From a checkpoint of a small transformer trained on Wikipedia: 15656 steps.
MLP neurons of a small language model. Each row is named by its layer, matrix (down: output weights) and neuron, and shows model dimensions 64-159. Each number is 200 + 40 x the weight over its row's rms, rounded and kept within 0 to 999. A neuron's up and down rows have the sign that makes its largest values positive.
After each neuron's rows, "raises" lists the tokens whose logits its output raises most directly, leaving later layers aside.

L5.down486,151,181,176,181,161,169,189,174,235,126,225,186,216,186,171,204,244,256,205,203,171,243,194,241,175,167,220,201,132,228,277,284,189,253,123,198,268,270,102,210,228,184,242,253,195,196,143,170,198,185,226,196,230,159,195,125,165,211,204,222,184,190,188,202,172,180,233,224,206,176,179,187,162,189,137,234,212,210,255,234,314,254,170,149,181,221,192,192,174,162,169,228,226,156,216,146
raises: "ated.", "ation.", "ts.", "ated", " Japan"

L3.down123,108,155,166,154,222,249,215,259,176,212,208,175,202,221,163,187,241,139,152,159,171,229,207,248,174,153,194,282,215,198,161,186,139,196,230,193,164,128,173,161,242,214,139,176,235,167,122,169,179,137,290,183,220,194,227,186,198,220,201,149,175,163,186,224,167,180,253,234,209,230,184,196,197,194,256,192,128,255,162,149,197,202,185,217,198,220,174,222,223,116,244,183,283,311,238,195
raises: "iginal", ") and", ")", ") in", "arily"

L7.down126,199,205,202,299,206,192,151,205,183,196,183,236,162,172,154,170,252,211,148,172,214,255,156,166,210,131,178,185,181,156,234,179,147,154,235,252,234,229,190,148,194,189,196,182,148,188,244,203,138,179,245,267,203,270,194,168,230,187,166,197,202,173,180,187,208,130,238,194,103,221,162,194,128,246,193,248,196,285,160,129,208,106,228,149,177,246,235,285,234,194,211,177,161,191,249,170
raises: "g", "ges", "ine.", "ine", "en,"

L7.down5,243,173,199,230,212,201,153,242,64,189,194,174,244,181,187,202,204,264,118,200,155,249,191,249,229,187,130,197,196,208,255,192,204,184,158,168,196,230,241,205,161,203,133,274,158,249,227,178,219,213,184,171,236,184,243,235,187,277,204,165,252,191,292,240,179,144,247,203,245,188,216,176,175,190,216,140,196,211,257,207,224,167,158,248,244,196,226,266,223,145,272,203,230,283,213,224
raises: "ters", "ters.", "ted", "to", "cess"

L7.down685,237,187,193,169,212,182,217,246,183,209,254,194,198,216,191,223,196,135,183,238,210,258,262,143,189,240,189,281,203,198,186,159,170,132,174,231,250,193,197,193,169,260,197,271,263,162,252,214,223,187,203,214,207,178,264,194,182,168,248,261,177,201,202,197,189,187,227,176,118,242,227,208,195,188,205,208,155,235,117,191,223,227,171,239,203,264,167,173,236,173,199,171,274,226,288,120
raises: "ures", "ures.", "ure.", "ure", "ured"

L7.down607,199,139,158,204,222,204,256,232,208,185,176,200,240,219,266,148,174,259,178,249,270,203,197,209,260,203,204,118,195,158,159,162,241,223,270,148,198,166,152,226,201,217,204,206,211,235,163,213,249,317,132,229,188,178,211,228,324,108,100,206,285,175,234,131,127,146,205,179,248,194,250,148,225,204,275,159,165,187,141,223,208,177,139,269,190,143,185,211,234,175,195,173,246,281,162,221
raises: " of which", " of these", " of its", " of their", " of the"

L7.down417,200,174,185,134,213,176,206,202,202,193,176,234,194,165,197,196,106,221,213,179,178,194,189,231,223,183,196,253,173,203,185,174,141,258,175,211,113,210,189,175,171,258,245,172,167,247,159,78,173,195,231,143,289,198,162,161,138,263,202,200,208,227,171,261,196,149,256,206,186,257,256,233,195,159,179,219,216,192,194,190,159,265,246,178,128,206,235,199,176,259,178,198,189,193,169,179
raises: "gan", "lement", "ather", "organ", "orth"

L3.down540,226,133,172,174,155,213,161,257,192,134,159,161,147,241,209,261,102,184,164,230,193,183,216,212,215,258,228,172,188,188,195,246,197,183,120,162,178,151,262,181,165,174,148,196,139,169,193,243,225,160,201,183,176,156,227,247,171,225,232,206,223,258,196,174,272,251,202,169,200,212,185,178,267,87,159,202,185,297,173,218,208,176,212,186,210,119,260,266,271,237,155,257,217,279,167,215
raises: "ument", "ton", "uments", "str", "ese"